{
  "n_layer": 10,
  "vocab_size": 2580,
  "grad_clip": 1.0,
  "schedule": "wsd",
  "steps": 12391
}
MLP neurons of a small language model. Each row is named by its layer, matrix (up: input weights; down: output weights) and neuron, and shows model dimensions 0-95. Each number is 128 + 24 x the weight over its row's rms, rounded and kept within 0 to 255. Numbers have three digits each.
After each neuron's rows, "fires in" lists the words (lower case) most often at its 100 highest values on Wikipedia text that the model never trained on.

L7.up363:121154152131138117066105127070080124123096145134119138137062139124127115131144112136166163112127145101097140131144177135142125142121160105139108136120175136158171153138160123130124087119136138102137123097157134146124139079120118117102149121131112113111121138100118091129163145168175132135
L7.down363:152129136144105156114169108148118129103102127127103138099120173120144126143137165116126126107179143120107114143157096080110116101093109143130155097098168088187108146188134134162148096172142105098128148092146115102122127115133137141097086122145130111140113171141100169166104142098096116116
fires in: "on", "following", "making", "during", "when"

L2.up174:142144139169115124096124099146119189130155126098113145140120128120119116132123131151090142150152151142102148135135160144098121112135140200098133141126127141147150141120183121105172143082165083110148121098124149169168139113103075081126125145069156126145092079117126154125098124142103136126
L2.down174:135129126136110121130097099153125115159117132137096160140114152087137109130076106065079134123159125098136170132184117103124093094138140119137144138145134142133109120116144133111086106145149160124122150118165116130108097142133184107100167119138103099121106116114104145135140118126138110107
fires in: "with", "for", "following", "from", "through", "on"

L2.up484:101087122091125171151151097121127117120106146134147105125136131136162162165097098087145149118108120124123146075141163142084184165121119153152120134131129145109130181108108085157167107126192099110140165153104112100110148129132138168155149135147107086142104110062131123114104107178110119157
L2.down484:137182151143128116110164096129120107133131131131067165119103134079099132116152111132154119147136139142113084146131093120167121142126108096164160107182134104119118124143138121096110128128120128152170104098160125160098148165114134101144168148143087144133130140155132101129151131109106101091
fires in: "by"

L7.up303:114121147128117095123123135133166160143070117120133095148123136099153180140144097099124115115123145123102075186183157139144143108137093115107091115126141093076124143136156093148124118117103098139140116176127137117093132143112159099159131142133123155138141146159113097142097163138115104122
L7.down303:099101107131136117105130138101095142138139116159129138153166157174138184157128106159071076145107162107106105153142115094100152161122138153134138106132137098110143182116136135142111080148130075126133142106148132163150104110109162116142144124099100151130107159151121122089161088147127146132
fires in: "a", "his", "the", "and"

L2.up266:135145138121117130125129124110090131112112133125149160079134112142123127188184156175100184164121149110155096140160119140128074117117126115140132089100105139105138187135140091125063150124109167125137143087143115172122104132147120141153133136150089127163096131126110134133140135108133119160
L2.down266:123126144088149134135150135104147156125123123121068150162085116139106131096153119096131125099138109134136127141080131121091156121080159160093150184090131093111138153113137141120147160148158133150118140154142111098123115140099129140148155113095124122105108115181126105193118158132159098154
fires in: "the"

L2.up119:104101103152128132091119126159080114118105116104166127108123128088149144103145085089155140130127152132133145096132174129143160131115069128187145159121172112152126116124139146099142176147150138096143119081124138118109100091134123138173152108120135172155108140164125124173116127113100139135
L2.down119:109152136138133131119154172103118079149102147125099108160126195072137133090107135055101092124119116160137147104127116154142156127139060119120135110099123113141189126130145109136149146119081147109110136168129154117129096147146115129131124143090120114141126118087132155177136075122130142136
fires in: "department", "politician", "medalist", "stadium", "deputy", "water"

L5.up137:148124137150115097124130103155137142176120098119111122134109152107141129103138143169130131141115100131089107107164108119084148119111157131092099102133148070117087142136133121114134157133170092158155143103107128130121122128114121151138116210100137097133123099141112120149133086144133135148
L5.down137:137094130181093140137137117160136109110134120147088171134088132120130129156095129148154135089116151101079139118113164104089131124173118173095128148111120113168109121087165095145124163136097141138105113127136143125165116112099125131108121090135149126106143133156108136137145125150100108108
fires in: "and", "appointed"

L2.up335:128147143146137149163124123122132138170162099108152116103111163121176139119136118122148125137157107081099128099078155091130112105106145115178131125169148088121134093103127126122189102128154132140131143130141153129134076128086144094127092151157121113144114109134099081119149087158135125136
L2.down335:120118086123112109157146104149116130130114151144095144113153150094144128113098150148133147106155091143128102107111102128126122135095110176104131128127180112143098145142103099078167096145112130102125074149124107127158130085138132151125158092122137127150148171158129103143144144127174124074
fires in: "was", "been", "radio"

L2.up348:121095123133137150124135117130188109134099098109105160166107090148136083108161110116137121133119108107125137148150108093122142139132139196104121157141071104135175162099095136130131131126138086104135162130154118156142113119163117104122104133114129145145164133099106104143117114131111142136
L2.down348:104115159105130133135128092133113116113139150149159152117143106144117121116136087152152189126122152118121131118122090110112130104106128101150129144133130168118105135129123126083145097089147125120172098121120162063126100112124160168145102182116135160087174128059168094105134115124126150116
fires in: "on", "after"

L2.up625:097195098116116124102085136122162114133156124112116147165098137106125124142119156164093130117108139123138164070132111100094145162107114151100099118143128140135115112099129152143174161184106154105153117156089121142139103080090131142154114103139117133139075135122094122135126144178127113154
L2.down625:138167113131114149110173139123137172132140124139109149099072111107113141090144153133132103099143152151133141180126134105129135160106120112127147111129155136097142121107139087158158124170159118174105111105140128125158132120112101133143157130130128137132102137163095123149122142103116113080
fires in: "league", "council", "club", "party", "district", "station"

L5.up509:134126147152109133115131127103096144132126135118121125125129101121163155162060129137135124134152099105135088093099101124101146124179110093149129135146142114136111106116170094153135095158120158142122144158166160107108129083131129108147143154145133162090112139131147125121151153130150110109
L5.down509:124141120120132109093113116171126144120126136153094126114156145146103108119076156158158116127154136160166092138139128124147119134106101147105136113082129126185142115196105141108119184169135161063118082122153147146121137136136131132133088145098137118093100149100126089146127110115108119087
fires in: "or", "for", "by", "year"

L2.up387:114160136144137134128142093116130102124115150122109151090141110115150138122121121128126082152147147089146130137122111126084140155194170129131108104145120146076110140150142081105160115155157145095105131128154203101159090135120114126117133151109157119071123165148119105133112091119100111183
L2.down387:106150130111145136148097134132122148103155137088130162134102112099120139141124113129142144103144155131120076112124158093153127092135094170122175156097146118157134175149154125133169135128118134094092132145135087145105154094091136117130091106165094143101127116108167135153141148114129084065
fires in: "with", "through", "while", "throughout"

L2.up211:104110142140113159140133159107157154108093108093139116126115122128149123111184079085135153098149116127107089094169134090141148130113096156107153141168106163125123103103087113134139147151130136108146142105153149110137098159129097119105121130129119138130060160107140170125139109121136122108
L2.down211:116100147102182151122126098135178170147117144118161111132121110102145108123082165125149135089171110101133135122169116102144143119097149085132142193175134115124105099133159104148127090122109153115136123167140143152132128121119123157174101109135089093118110116114121139130092119144120145117
fires in: "he", "be", "absorbance"

L5.up238:104136109072105157092134125145114148149113112119105115180138088116137087127173134126118101086126115099166156124139118158118089074110160134122114153133108140079096126140158142126133109111157156147160108101148123091105094148119153094115143142138141133109139093148138130143158121090161121164
L5.down238:125152124100131136095107123153113194105111089143149133191130118085128135113111112101113141120144082148149113145143121092091156141164117123137147148145148093144124152145148136148110140122168172142138122126172091156174113063152111145130108113097120114138127137118110134085112131130114155109
fires in: "from", "history", "name", "candidates", "activities"

L5.up2:120121067124161119120133141103116111131092086128145148141143142120168172129121139099076107143167157124189139126095135117121134129110137107130146161150167132151124094139105087131105110102133133144144155118142087135149163135116098152174163133127119155112151148157118123125116105153108070107
L5.down2:085081140122130105119112147104129094098093083146125136149144110123128110124120109126125137098132104099170083144098124132126127092109120135100118122140098112101154146124111154109105118147171109111141120136105122166092117172161167158166164098134128160162138104097152131124142138128147130113
fires in: "a"

L2.up130:138165117141121131130127147154086152156091110152111119109138163077157110169134166124111142172147102140107115075146115082117153114106089121143165119149120115103147107126071124138098139103129157111111099107095148182127066115116140113099140132088146131141099111117128138122124129180153116099
L2.down130:102091120154163125080132138096140091107125142135089134135155155131151156118098119135096142130131105123177134151136073150141101130160169143125159142072089095132101154144133097133097126124103140134130128141132118107086143135150087168138109126123122097116141195191134109137142136146114117149
fires in: "her", "according", "changed", "rule", "changes"

L5.up390:124154121140127116115123114050119130116127165132127127153110130116102111142166147131080122162124138160128138143150081135124123104127130132127105111171140159104126102116138142115143126105185153118119146146103109109110139096106142122151124122134128139145127102173136138136139140122099117107
L5.down390:151154147120157152179113117087142114106140124100113140141122067144106106140165180094130152127158118138141125081131146152116122109120159183111133114146119158157120160108112135073132146148085115159149123128096131151123162083139153152137155127121072099105130139128132118127104095139107113139
fires in: "of", "company", "club", "war", "battle", "country"

L5.up535:073146140129117139098092140182123140121096146154128146067158109097148093135128134145105142131152138122159136127102116142154142171117131111170167100116128133122150068140153139110184145121162123115125148133163148131156125134108094176108152129131173113149140090130138150114129136168135099089
L5.down535:154110128101131115136156160125161116107124122140129140164114101149128135155148108144125131087139146134138120135082184113121162174130100150145135123095078166119164145129201154150137106135128153151115130154155120131136074156104107134151066132104165104086133117143131158071114121137124107117
fires in: "an", "records", "based", "released", "wrote"